Weights of a small GPT-style language model, trained from scratch on English Wikipedia: ALiBi.
MLP neurons of a small language model. Each row is named by its layer, matrix (down: output weights) and neuron, and shows model dimensions 128-319. Each number is 128 + 32 x the weight over its row's rms, rounded and kept within 0 to 255. Numbers have three digits each.
After each neuron's rows, "fires before" lists the tokens most often just after its 100 highest values on Wikipedia text that the model never trained on.

L2.down1033:100149075167105121140076171075108149171170120111162087117105165133094111059113103158167102131074106115135123141142159159160087131108119135186109147161122105097121142182189165130112107103117172118146145188120097145140121089136115098147149169078106170161117120145077135214123120105166160168143147144128058131107105164135143119111164107113153108119121117120121096109146152134057154109097106121164141080073103162121155102115103118138123119169155127138201084109146136148100117170091091125147158178116162102149134153161152093135120147088122097088086137182114168139084123121109174100
fires before: "2", "1", ",", " ", "5"

L2.down952:151149198189167170134117067104046142101097147122132136134106158152146148114126141082111148142164156146077174199088077177107104132091104122173099103121119108164132160126165131063129088090188104087109193148116132191129097169123107140117121149092127153134131122116027101063096151103118175134104129169144121145153146091093103110134156131079139137105105127153117077105135127129135134115132123120156181117101110100130140100184137153105112193165103119124101126086122111128180106119151184094035153113113106125142167098192112098153163117193091165064110107137111121161120143164198119149
fires before: " ", " |", " of", "1", "2"

L13.down959:205088147128092131121133066128176082103160178164092135161112085116158121170140078141103141086159158137095123072126126190052099113142183138158103158066157128196118090118136170082134120123150167174071106183120178075122160082090107195144120096131078131151180135173146145108114069121093148152081130008159141102114148139133099161121121166090156159164170128104093146099107146104152132129132177104144190145139147109156104166064144152135128114101120083064111172099145161082170137088145091162157094112107126139116161181122180122080178161159119139106113121164126168083073136122113091106
fires before: " |\n", " |", ")", "]}"

L10.down355:153139102174164104160108133164062128087117106085095153146096127094101151114085112125100128145130172110135114148099136089120105109108161139099168113053123127162075141061125139088102088122153077177098097156143124098125057135196118144137172117166141118129135065193166099202123144107060126143131112195151162167160117169142189123185127138172113187093143154144114161195183088090049088118208120103112080126161105120170154166161142171149103082126193128100089151124155129180182152118142153120115135147148124087074115093178077112084125082154081173085144151159062103109173136129100135124
fires before: "1", "2", "0", "4", "3", "7"

L10.down588:093168083131121169132110114170092139142155134129094065119130100162115086133129070152121140099084125114109094101129158092141097113125085089193080113113117119088180061094138157128095087142092146170127153132096155113162170119143148111154180117093147110179076153205163122129115144181180126152087127144072079155127129196112150077104116086109178083090110147100144143116123121079165099096155146147141157115107183120098125130115156161174112093151150127138128118120143153122111109127077068109226136157161132064123167172090189098119137091117139145116130187222160120129138147152190116136
fires before: " ", "1"

L10.down780:120155121196112107118117081097156110130207145179127028164140156135142101111088134135088192107135052096143094051124118121169123118142106091154077163087125143144125130114077094098113136114202086173139118176116146157119130125136108143159143179138132109151138114142148090144096156177104164160136162144154137071090108137088119109112122095155168179145126119174148074113174103108177122158160076089079122137169106133162110116128164143094127162075141108120142167142133177123162132123181161121186121138118079109126131113214078138158128140187086161163129112139154127099115123076156101152
fires before: "6", "7", "8"

L13.down595:127087213076149099123201121104086090130085132124109104134117099126093168173146182116136176140158198178103131130133121109104141147157159101168164076118133155122115111127115118152101133145104177137118089073098120104142169153136148122150182117115121151129140155105161158154109141167144096100104160182170166094110102168166098110061092150182131135175115171173140108099127141154107172100111181149093147110137089082187138122062146117053083126153182103229132148176101084139145255123043128107160101135167109129087132147096156157118106152146122142123161132158149074164081099109135077111
fires before: ".", "0", "1", "4", "9", "2"

L8.down391:067105040130102139130164134108099129138170096153149151157115175129094073126102157119166159132136105104203111154108142081149134169140142161107189108112141142162138132167038143146166115107128140083117169199151121111196187121202130161127116149172143137184125129149114116167137122135195057062132132150174123130118082136122108113157101160131111137103100111081108198110087110114095064118074097077129144106132160115114179073136114138162094128118091137096196089185169154141131115119159152107174187160132135104107149136105236163057105151083168116124145101158173102069144148126122123120
fires before: " ", " |", " |\n"

L2.down1180:111208149124136135078099170145135074092124152084148077096091126116149130109107091152079109169170100077136122124154046128152138124073041096049121205146099123162151112142144119152091078089134123110170115130118110118111122174078133163112117127110172135124156152086121119134127154193166048160122149150133103155155174150087139108128119072119105146197132128106162104176129113122167108084191127142098127192130174134189125175159103096168154101213110141135145183066163177079132126150120121129156085156097153193086119101140141153147112108068085077165108149105136092135180113133078182103
fires before: "1", " the", "2", " |", ".", " representatives"

L8.down396:186089140105158137100139149142171163119162157122151144112112139127177173146084157157093158141171107121086132076127133112132116125108145118114118123124114102102152076116102136130093094142136156103140132159146174065099115142097115100145185113115132163131078190099182079113143190127131133109112092036085105109082136113131137165066134159116115108158171098172166106180137188123097165107101097082133147156081114136144113149113137090111181154145138160126134078090116143110126152133128097115110124113196186101090122116077157158083120145131095122140063148085107191128177089114157152130
fires before: " ", " |", ";", " the", "%", " ("

L6.down36:150114154127147168108117156096088104143155151129129095144160108140137146157082151127178106100069105100152104213182112118112155106097126137181142138046124163123118088142127099101142189142142152141093125162071145120194130155196117098111183142128138100136096092129106125121142103108162112158177145160171109147135134087178033146159112138174110124085103107092193140154069151153105123095101127117119096152143144126099158168098089156184142149115079078139142143144153173161098101067117106108182184154153081123119140163095128164162051131117167118088097187154113171140097121149144179129
fires before: "9", "8", "0"

L2.down933:152149085153158090133115130099044070134083116106161133188156144145130102120083172160053098120144052110129104163144095115111135125118066103113132180165113090093082132176131119131157200119177110123190113137163088171110153126088152065136047070178136119123091115132137120135118134133166126133105084155134107086160173174115127137205138151128134138128183089197121119132125140126098150134096137185182075122160155128135133194178141149143140156079119093105138132063123132154128143127094097101155113084158143120111116095138160171186111094112137100126102121121193137109151158151090162146
fires before: "0", "1", "9", "2"

L13.down507:115102096132114117154099151218182177137137129102189133089112179152128134093169130156088086091172158071162163174127152129104181163107119168138105143117123074123149098108200120164144088159175141120091110145158127125148133059182114120114107100102180102131223121105103078131106131098130096134102105092109135110142121147125122116157138137170172127117111075162120060144125143136073108136130144153125111100122131079131114205139121107135084128082083134102148151068155130128108158128099135141175150123159125103080155142099103126120053128114182122100094207139071092137131143174100163135
fires before: "0", " States", "s"

L10.down1087:153165112101139140124083157147156144091122090150072086086075136159155149101143079204087115159106090063121157148114086125110158153137123136153081166138119195092147100114139144164074176154093157121114133108118096132188138100178140097122160102073133112134121136108107138148082166142140126150091115186120191156120103164143089113183024093104197085102199142095151138145136143154139088117102117055123106159132115130099137106126208163125150119115147162104140094086149107143114146124121148172059098150138087099109127081122100151136115142059156068113160129125105132157066141075119153121
fires before: "1", "2"

L10.down372:088145138163160125121173129078141078124145100067144230129146151151129079126139096098126146157090076145123105118152057091154122197176123136106123091138159182135099066163114114099156154143114109070121146139086148115119116160072087148177130132122104145130130159074124153089135169155110135090156141113093172136132077141139171177132114106198144172060137134197119187132136156098084095108113083154129176137207108095106118094085111054114151175124117177111135097149100135098129096177131089106135105150133145174159155100167095198101084157116121130104096125164163117040125059121139099134
fires before: " |", " |\n", ".", ";"

L8.down1030:209104147136191106168122118102169165108159123190099155156144090166124091153083119094142155127159095096117084130106102128086094139110112098132151113106079076145173120150093067091078102102105122091105152107104190148154114151128078125096151158136119095147098145105128123095081087096138109148142155135150112223209107126167102096087172152203077187127136091109131089102142130157196159049122197169143088115127121140088125137150132091194158129087150125089142157104144169063128114105139132146209142104144119156135095166106124121149129157158110159116112135148210143145114119182156116129
fires before: " (", "9", "8", "1", "7"

L2.down466:179110099111165167171113127128094127097068105122126171123152120154048129105119117126077118156131091134184160146178153136179132108129132118171125118168165124100100152099175117102157164136139147129080096129151061133076146132117137112153183170151093193183132081113079142181135131137155118113144163199087129152091113140143109152151153103151100105084115086163128100134079123129143117138162080144160155093097115194152149118154119170145175131116147118097145171155153091111100125161113081118061108114122210081142170144191133122135077093123178136083089178157076082110094116150059167117
fires before: "9", "8", "1", "2", "0"

L2.down1009:127126112147141150125085052131069118123165083110078109159098110154080114156125110115149105122125138126085116170148063152110162124170143147111127156159182128175075119095108042124108095035122128123169122124139134096130100094113137076096142219146193165159125117121071155129176155090095101179124130180084111151072121103108088157183142168152130155113184088157130126165202132155149177097139178156138116110130140082132146103124130127121149114147151105190144117116100142099113087136092122146093101119175181084102132090137160173108094142094139225108122145159111125145196123173155110137
fires before: "1", "2", "3"

L11.down949:159115153160162117165115128187123105159103096071138166151103107122102178206121140089081122065138146105094131153124118165097107116121072135135110150067179083158098111184116064082079145065178176165102134141125070121146101105142109096168074143149184165138135142187080123127102100127145104159142101224131088149111157119117157113126106129146087156156130113134105105175120131143086117112127083109091059143127090122161120165150134107062087131092138113096131159122115100112175151143136115161179082090142106116123136157085098094097117139189137190068186189145077213125143122152152140150
fires before: "8", "3", "2", "0", "7", "6"

L13.down617:141150071145158132118122154142058164088146128070072067115166233140132175085161084134105087096087128095165131103123136116152118110138135154126091097160117125102104107091137137149114118136086201148153127111140118099129148072122091103164091133102117138109132121094164183174122120193175146139163121047124163119163138168152116082141098167127122110087193082130079156169146135107120058166213156135169124093087112129109146097137184185156146092123110067145158107144108087146141178152115121132138122141150159145129115135108097123126144145119122118109165134092114142113145108130168153152
fires before: "1", "i", "2", " /"

L2.down1001:123094113070141119124171091146108187106145193144129190120113116103083095071152150074140081161091079061126161179138102083148132120146129194133188154162108110112136113130145232122077133135105100105118091131149183118166125135142099107174156126170110142165114131180151082140129158139159076086119110192095169202131084133117153158200133102191103068124134155065160176151154132107139118169156074153127198094163159112087089142095154103130130137156111094103098116141129057114156190157121171165145133078182121126128117147161157117121092131162166153100130084126147058103110101200091102169
fires before: " |", " ", ":", " |\n", " votes"

L10.down700:172156148157141118114120106129084092131148110080110142158096115157129133153153138148142079118173158131113173205111105151171134125122153095115165102131116155123145132153077101092114168119145143129116138184147071149143072103139112163106100120115154136110137168173116109138184156090096064122122123165188177160118095149134162178116100165142122158154117142154137122159149115184136125140124089120114039162081077121174093153133095086143084125137112127150165154172104108140208161140134107192110015093146094215105154131139112137075099108130111071058183154147123153088137094140121124104
fires before: "1", "2", "3", "4", "0", "6"

L10.down979:120102183137132106096093084203115099141119119171089142122153148114142127142096135107160151150146088132172083176138133157091131156103105152119087146100125144116128129155071094122121110122172121171148140175109166151120105124153122117110121121175143112156131141192143096137136175114096075140064108176163104167095108151095102096109100103121087164146135123152061099134139141124129066126134073131098083148095177100133101140137158078135124182152142151127105171071162163113126068077113123117129086156114072126189095158187154136142132126179082161119099134092160157165185136128120179124
fires before: "4", "5", "3", "6"

L2.down347:108094132123128152137121168161157154124102144130137125120083084133107133113142067120141120133148169163069132127083047145115105126097078110114145136153087176178111145097115143079092139120165199157126088110125171109141171162123134178141126111105156154113110167144146145084142099131142110188064152173083155081133148106181154114018093166135134094146116130057130145188145151100134136130101143083111148118070105087121199140058117106088146096103164102138091146137148062110177127130101179131122136103120086144094195093078126140136132133099169147152141135099159135218075172125144180066
fires before: "1", "2", "5", "0", "3", "4"

L10.down358:173132113123116117137138167141130151138148081158188189093116116200111219135150168148102118189128150122109170085100087144128186106143090127126110165170164131124130096140117106057145132113081171075104164159060134095123123112084133097105090087125187145175137182116179113139121184163157114078154119128117122132117146148155143150145121158108108097146182118171205101164112116134123160091096130113094104111195093115128198170092107079087138167136125115104144107100094169109109154099085091112125103039147133110068152134075124101122094125120194111113114158103066167038141122130115152146
fires before: "1", "2", "4", "5", "3", "8"

L2.down163:180183160124128135168132108163090103146179156119123084108120148130126143164114072124126136090141141168107175145107115153120083142145170123194125117101182129122141209085077150101174107138108087135130152130118126130148116159205081120069080127174160166182118087139095136186108145104163126097151131134096214099159113103155091131120095105108152107119071122136173078095110121140072122108141089082135180110151104162087176195130161131097091135105134126155119171120161145160115094143171192103149129087080165110117101092137167127122085117139071099091139164111188137123154174183114101071
fires before: " ", " (", " and", " U", "8", "1"

L8.down811:135115122153116098122145117031144123122136134137135099164122149165109096117149145120060144139153111121151131185200086112087152129063132162060123110139118143179110130108057150142125136129141134152167112133078143131140093157172127086154125107116209098155102098150086113141151114211118093135187095092189145174146149081107132094160152165210126133100158080095162105127160091137142140104090123150163145138075163100131084146214114115074163171138096121122140154075144107157146113127118131137070106097121131131194116111148162153095115105165154185073126133124188066122138167158084133121
fires before: "0", ":", " of", " |"

L8.down1189:075141093150163122134167085125070084150183147162127098147135150146144077109115104083125156146117127093153129128119149146134176156156105086127132140141128111135065174132092086105072139082130141143175127152102109094146147100152116098130163167129102144138105159107095132150106205191152092147075098206064101148132074097139136111138106128116138149146128086157098120130102106141117070098130114132103076148183086162235171117196097072133141163101184167134159119170108083095085154180103091152129129164154099095183135171186112112110090124128140167051150145147110128110147087118135091126
fires before: "6", "7", " G", "8"

L11.down1081:140151152212154090124116135159078077185119133122132182149087066124140161135097112153095114099159148094122158162132132129178173108158105117095123150111154118091184087152099080077105166133185085139149189168139106108133089112141107106126086136106144124080135113170124086168116147149096092118145076167104183129137132114141123177153111176140156154146167076139133133182146087155109131131152111104119088154107088127167161150108106106114109161151115171123133143118099030121195182173114132143131091092158090121121141136113103118117108180153121091075159171163106137103139092131097147106
fires before: "1", "0", "2", "3", "4", "5"

L2.down809:072126094158130105165149141115072126114123177069101065141147121115135082168175099115179160093120162185128080160123187164148129167158110126142116152131123156169137091108144100088113094088104172133145150133122117168141096126074090159106142126089197152128100117126106142117159199119124140155128052145121127094144118191111186135144121140191115169145149104143107141210148105167097141125162141195123145134074070126029143096149192140109128098103153139148141115058195083155068075172122140106153096156108160102184181140172115072114089116138191095095119125172130136179064128100164142132
fires before: " ", "1", "2"

L8.down1041:090145090135140145118140162103090034154100077221156192127099116164104169117077099140106085140168093173182136176185117138137095160165087105121055231176101086105125113128072070113095147097119122127126117170140115196108081159118154120138136102096099142117185131162132181209106190121164112145119069143162136139136078129110189094136091132116139129108172094087113111200132144096153088121162117106110107184140113081142119197198124100131124172149108154103103127085166132121115146126110153144139123137139093138107147148167098124154082087118136123119094106081118186135138133161111133105
fires before: "0", "3", "na", "1", "5", "2"

L11.down1279:144121159165117124069145088130180147116156131144076151094143109114141114101143087136132103151143159101180160103132176122133166090074175133222096067115116148127131095115162184177163099136152158151130112143124103085166183115081143098157171108073140088171077140111160101120108120118170182108141101146122130123144134121165141111137116188157142116142107159130126120149122177069112128127175086143134156097117083120092114121137178120125159088168101163107137101150140116111092098152088086161072110154128133128126154111107075055164088154213071187100197101083102148053097176136136119123
fires before: "1", "2", "3", "u", " End"

L2.down412:150125142181160188155110136171029177093130116138131132099155137076120075123127084074140100095082102178100123129100133164098104180182169138152056107134142182135100108174190139107138099067122102155171124163146130141133100169142211130136110169165101143139154110098081127085118166123113163135078122158172131118168126089089077173161163096089083149117127111143089084122105129157086081099203103176089138051119096141105167099064162145163092196093062098100156074126075135093127150146154235095128149138089107114153130149234142120135167156139139079073110143153136174131091153144151103163
fires before: " ", " |", " was", "1", "3"

L10.down22:108144147152134071129143161111111101178117108112151157120135111155072180142113101121156059125148122147144096173121136147115116114089091140119079152134100102071126131121165119099132107131172127076055196205167067082119118111175138139119086115113154140093122103143142088090119163149098097129143173142134080073132121114089126094150156118085119157165124083131165136127137164144084103158073154104187131129162133178135173231121139169129155149152035097097168132164123130112068159053094084084110165161143110088070158105074099129125155140117124134093110183132127126124134140149135172087
fires before: " |", "4", " (#", "1", "0", "5"

L11.down786:074092114092149054105135127189080168167120124032115114169090130137168156115119122105169099066077152132082132097069143136126103144171143125118160125136109093116139089152117130133102108082181160140148085159121122160131091113100133132121128137169163135120137082169179137159155139094130124094172153189075130136146164112107105186102129097090098121116117107031128157138110123149094065171138162133101175157115119143116152127103074127132122175181117195171128129174115048165106160135072191119159122161143097187123113141077153058120149138072139149167157090128126096182078109151169144102
fires before: "2", "3", "4", "6", "a", "7"

L13.down640:110147124154183076088122148098047096155150106097128155135137079113128092159146134143129114137118132119206102160151157097165102114165128166139114123084111099142134121114099117142103155133152097135167116147128089090137095132119093103096135083103123147145128135125093120157121138141135103156127060179104106109154156134101120077107122159100111134127147146088111131152139132128128136130144122121115076079135111174137080178142054148142139166093087159159166141156117116190128188137127116105130139191098164095082116176147097132111111115139176132172156133164132159074131105160144195133
fires before: "9", "7", "8", "5", "2", "3"

L13.down1263:099095166133152106100125114130161142127115108091120145172133131135124117122161108130123114093124110131084130095143140124159162153131095149150115135119103116097150155105091091131094129154133151145184134168160117120150113114097132149130186161124141094145150132175092140173142152070080171135095063022103147140111148098170082167128119171158159145141118128140122124162112146121069085110134129136087159094171135100114097170141089123105123128167157183144115141166145121170113099118148114180131134157142147063105170152090109124094074174123133140145151190094137122143157149079125153086
fires before: "1", "2", "0", "3", "4", "8"

L13.down174:123131159144144105120131130133059145174150169124098138143136115132080145174111139137102086080190130128136090198140179150112163138155099142160158150128111101144171117190084102099123201086154141091146149102164098146173094113181061171036108152130146165135106104126094122084137113059124131107160151198130085159140151106140157108125138196122148189173140117144115109136099166146085109126094128139138123089102116117137115188071162118170144150137135077150148116158080071075152112122132111117132101096175125140097209119149085164098099134152112103134141166115066147112089119115169193086
fires before: "1", "2", "4", "7", "5", "3"

L2.down514:194143101179166142086156147132112092165120075135115090147088168104115091236164100163100104137165110116171120164132140184112155167132201158142096152102129152113071141111125111080153139106157129112108149158102125136153080140122140103110166081128135124129112097081073171121140139135106175109169106144136111178123173117068091141086147153110117140047127127158119098180088196141089103143163119149089077139148067095105124146102123128112139125120090068140119165105102134106123113122114091123145110100126114107085126192100119125119125148107166115079142183106076139131160068132151112082
fires before: "1", "2", "0", "4", "9"

L2.down1047:144127122142106147141073125139137179180100110098195113157070120152139169186104095071132090096172163103119151168137131131165109159189134103077085098160156180139112121083140184048098144117128093170160094134150136159073131172136122137159195086130123176098139107093120169148145107110089140076129116119128121125122152175105173149078134173130150117104126109161162122172136070124102087152106052136112115138115071119165163126128147152134107131154117137182077094128147116108149071118079145115113082144076189148137204144107093111100155104188130083148146180067125137122085161128114164088
fires before: "0", "2", "3", "1", "7", "9"

L13.down679:114187198147126090097144113208177164111158095177162133105129090172129118137123103158115134083138103122118109165088107090102131134121131183095064165114093207127147134078106157141107108145125119113175102183098124147139142174121156154059187101088209107144106118105159106143148127132128110112027107062093152162121133117103134119153128101153086111134183104106134141103161118173138140075089162173153052189098100131092088130107142116113175119168112146090097146121130052109112135126089162145125193104117155141127115114179161120127116110183160111147148147142097131170129165080111170109
fires before: "6", "0", "5", "hel", "out", "um"

L6.down1189:158123071184140155112127152097155120140188094178136121103132160082104159160143153047132145166071102171149155154126176147097111195124144161159173133114124169131135078121135108118063104183112092138156102088080134108099155068133125119110161106143132087165107083153153126114114130151108170163202116162119164136111135164127100112124136121055119106080097138123172159127156143129105175170132121093154132178082170131144168117182146161134067167165110141113100200156177113123144082084086116132174157111142136123127044157113151140143124139116135103032092147083120125105144134113111161144
fires before: " ", " |", " .", " +", " |\n"

L2.down483:113173065130091130143121180128185096118173092104128171110147134075137120108152159127169150158102125107115092163125102139129085140149124188143149136210108183153097083102131133138205095114127161110106167135157147129110133125124134134169123116141124155099143143162189137093185150132129133099079100148111118133155160169079103123166147188174128112119144160120152136155124118100152145163073162090178170075098146120142103104079098106111115072126147126091105138174066157122119183137186094092056106144082166043153127080118126081127137094090147119198166107116069079082119172152079091099
fires before: "1", "2"

L8.down248:168151151117131126135132073093139152158187138114120107135138094068151160101099095141150085109166118163104081147108101113120150076086087158061117167132148091120128177116117143064061101157141155129091132104151127177127091126154111136164140130153120106150113153135161101072064120111098209144064083079136087125082142144122178106136065095108107116158154114095153123092175127132060087129147145163112195083100196127170169147118204148182142101169136147138133110090150156109019170133105097174135141093199158140110140138128136133103161112099163094119111086075085107057162189095150104170
fires before: ":", " |", "0", " |\n", " a", ";"

L2.down986:135119159143093109121124053139088182165086150203124133122135161172129142103078182106136095104167067115141102129151195160144177141142178083185096137094116103148118123145141115172157115165134112087153131112125120102142132096149143085098165120109138131130097136123085070119135109094140056155093110166165088092111115144118062072122152131137104120129085122152144105121116166148116141064171114189092141125098116144100111155144157126139106177109086200105119117095142158108154131144069176156149117102169161134136104129208132123153177083159165181051120175105143119116137135130098123150
fires before: "3", "4", "2", "1", "6", "5"

L8.down830:135166148144123120114160135131209124127197125095106131125166111137162110143125144154123155178140123135128107131080118133129089142128106147200124129148160124107169165181117112133106161135125150148181134161187117104124147136148069105093176113095155138091146133166120127188156131209117094108132153085090089042130101133135105129163112136119104164153117105161157123129080138134173141109114080137120141134180152130139047110116127128172134145177114149150161102114119119135115074197151105148076101155141148165094145112155119159123080158088067103130151100065075147113122197121093145119
fires before: " ", " the"

L13.down1003:154093125097112182161134115102255123142129105138127150166126117129101124175170190169126117080127118109124157131130166160156137112152161090157124117099111189152147176127121139130165149137101143116127092136102157118136106119147081141089126158149143118120119126125139138146076104089119148115135160000123120125087127101129060158117040150159090142137133141143115103125112103144076134129069115126080121192143163072126117129096147102137092091114164110104081130151135119112174071081104120158171118129091142111102151097092107162120145140136181201120140130149183143145131172125166093100
fires before: " (", ",", "\n", "1", " "

L2.down1054:114156153118148114092133164123116113151122124093158108135179156038127095057140103143126110154124185087133133106105115158113159096167091102168067132164108119056095094093118173117110106123082133111087139136104131115098089147135168171122166138134109086149093149142112168101166140163166172097080125146167132097134124122097130139102133207123125099142200156089069142122111065118104135150129123156156121134124167137123085150184121166150124114142094084131118132210132214121136143188134163135115125150175170073100154127140100159085143117054081122132149095092057134141099162135117094175
fires before: "1", "0", "2", " %"

L11.down1104:110091146093150082110089125128092134121118160152139111125114065103147117162157131071132127112092169119155120082084149079186140136135108183138197087133100102170109148109117120022105099132142057174118110157157093149108134101112145140126147158227107119156123174120140151152145160151116125135128131161116104103130095083117155065135132118126134161088120124214138130143136097101113126120125153127130184118071100103140147132142149100140119141122189138163122096124222080190135073150139112095109176123126074135167111131141133102145112079128178157083143143158083088107134091173201146158
fires before: "8", "9", "7"

L13.down964:090129133129107108204110152127119073145171081161037089100082098104115112134087109131119130145180098145119161125117144141106136095124107089108136162176133131094120119108167106109152151108099132175151133181097101108117160118147115100094036075243142182066134087092148152167121168134120166175152111104166118138132137152124084138191154126068090130145122082128148165123092128118144136153151098110138151092146083165115159109114125110117147079132108143194152143210116104123156121153122114108137165129114122101068178121122128136124114150094128095080115196152141137090130154186132145145
fires before: "1", "9", "8", " |", "7"

L2.down895:135193150193136078117126083105118179149116117165076120126077137137125161156114167127063115097132156145184147136156132115141140118162162144131108112128112092155119120111132155156093144151076102096136158097169089088110097114148154107161113132130135150139146127072066051186178121142159087111122153181138145072172093167133074094105133182078098097108116123126068097112095159132139165121171125168091123079121143141096127131173151142166123156137075196118083112089132140109150132137084174225112122140147172148119117107144109055132139098126139160109162124157094105135146120156092174119
fires before: "3", "4", "2", "5", "6"

L13.down774:145153161094138188118105115092170050113111130112148126167111157149170124183113127094164105129117129133179125064157137142051145100073113159143166130132091174186107132106096116108172090144121093133120150159139161125148083151088180193147121128145094110138185092185199082071137150117071137106187097144033107142129085103122090113132111144127095101171154163133176141101090148110171128114131127138172108199145167085085041177130105143123044108189116140149106112160160127092141077068087076150157125060121114153122141110111133133147121193140135100134180157120137121086148159103122179101
fires before: " (", " ", " |\n", ")"

L2.down128:105144083113098106134155139147156072190148161138133105132127146140067166115153139081185104120115143126133102130088092120099154139182140173077148158118088115017152225143162117129147090130168173126073170061125157118116140119119125208065123185129134107137121087190162178082080150112150152161154182102068179108129172098123143068062115073149148156134094119101156152148143106126114136182161148121149153142109081151147086171116166142120176066154150141123159126122150099140095146077132158135160192105112110105129140087120087159129116101122144187175178148121151159112109172116116159179
fires before: "1", "2", "8", " |", "5", "3"

L2.down149:131118100091175101151152128128109099102129086189118145118105160174109113155108102080140095092132124147154068181147130122147103134124139087129114136102096114179138169145118139142113132142131082130133068127124130124108131114125180091084153140072097035122133091143108201161094153081111180125127180158084123159189097159097147142038108118124101142100127195122159157170122094136136027109175128168122062185075118129093111165132161109143131107123120112129066090116127167126092109101134111154165088067158178131171139095130161116128097094125147164131104147149104138101194153111134084151
fires before: "1", "2", "9", " |", "8"

L2.down1002:136123117060165144176100087117168135128107124131096148111113137129121117138072152148141123129172086111190130077161155150149186096139200132186106144115151124113161062120121099154176142123092050145172123107163108105151115136120173125082177145129060105109120134100174051160147123133128154093067180150127130167084090138136083069125092141102120140097111099120089131074083180134144114086170152177132141080141063124104144132181120103142128140145037199087146057161164191106146122147120079190136082131122155142139155122154098132164102096169148078086183136145130113097095153167127167103
fires before: "2", "3", "4", "1", "0"

L13.down278:074129162148162074112175139197095120118175120143138126125108195120159117148175099181058060065102176121124174199146152075161118087148150151163096145078123137130156144086146166093043100088108113128100116175117150145116130116101141161117159096098117139100187127141127104165099097119142162189106085088140138151168102148117170153187129124128074134075115144182069123161108113150110117142135087155125113105089117124085099133145132136084165126172084138108135121062160114151139127103099165187169149147140121072098149102130138124113137148157091145118128135051098154085131122161201178083
fires before: "3", "0"

L13.down1017:124179078153125152161097136096077156102122158103084116120168137148153113123204088125137105135144142119132149127115122174150129073129082132155104196173123158128072105140167135122168151128108118119125149113127133126172155090156080136138114145073164111073090154074163133076140114146163180136117088124115152120101137125155147097139086134117116140104142156102115130170191108137160095127174116091131078186120139146144122113160098136130120109185168142116104066102124062181127121174089090099175121119132202092125121128055094126174131113105105137141137105172072113091155128128165113109
fires before: "2", "1", "0"

L2.down43:116091130113171126128111091128126105067100110173087119161120146137118152119127158079112078126099091140112136149132080134129141112158211149140176147096141120134122135102121080144147093135084107117118151100168175124118060104127161139163149168111133132101120104115101111169162124165132095173121152162148127084106041170149088098130062120157104144118125084150093142188128143113134188053165150161066169076078130131139172135106151071107152182143095169142105117094138195142177136145153137216141119129162148169152180122206128131154070095135172159080159128136097115168189133133132087149
fires before: "2", "1", "3"

L11.down815:132126201149203073141116094125150104137138077121057127114082124099105151136152156117122112120156174118058128084164161127117106096122146103197117128139136101147123132086123138096114064137124135142143139145133139062110139132110130097165183105115123103138124086153146122140141094185102117158117110164089132130197092122147113139125195105190102098080134150123132120159093171137127118131130153118159125087115065094108139091169092130090070100084097141119093110142089165164098129101146113124172138118154122121116186152121138115134070088174119141112136192152107180119104111131151157096
fires before: "1", "5", "2", "8", "3", "0"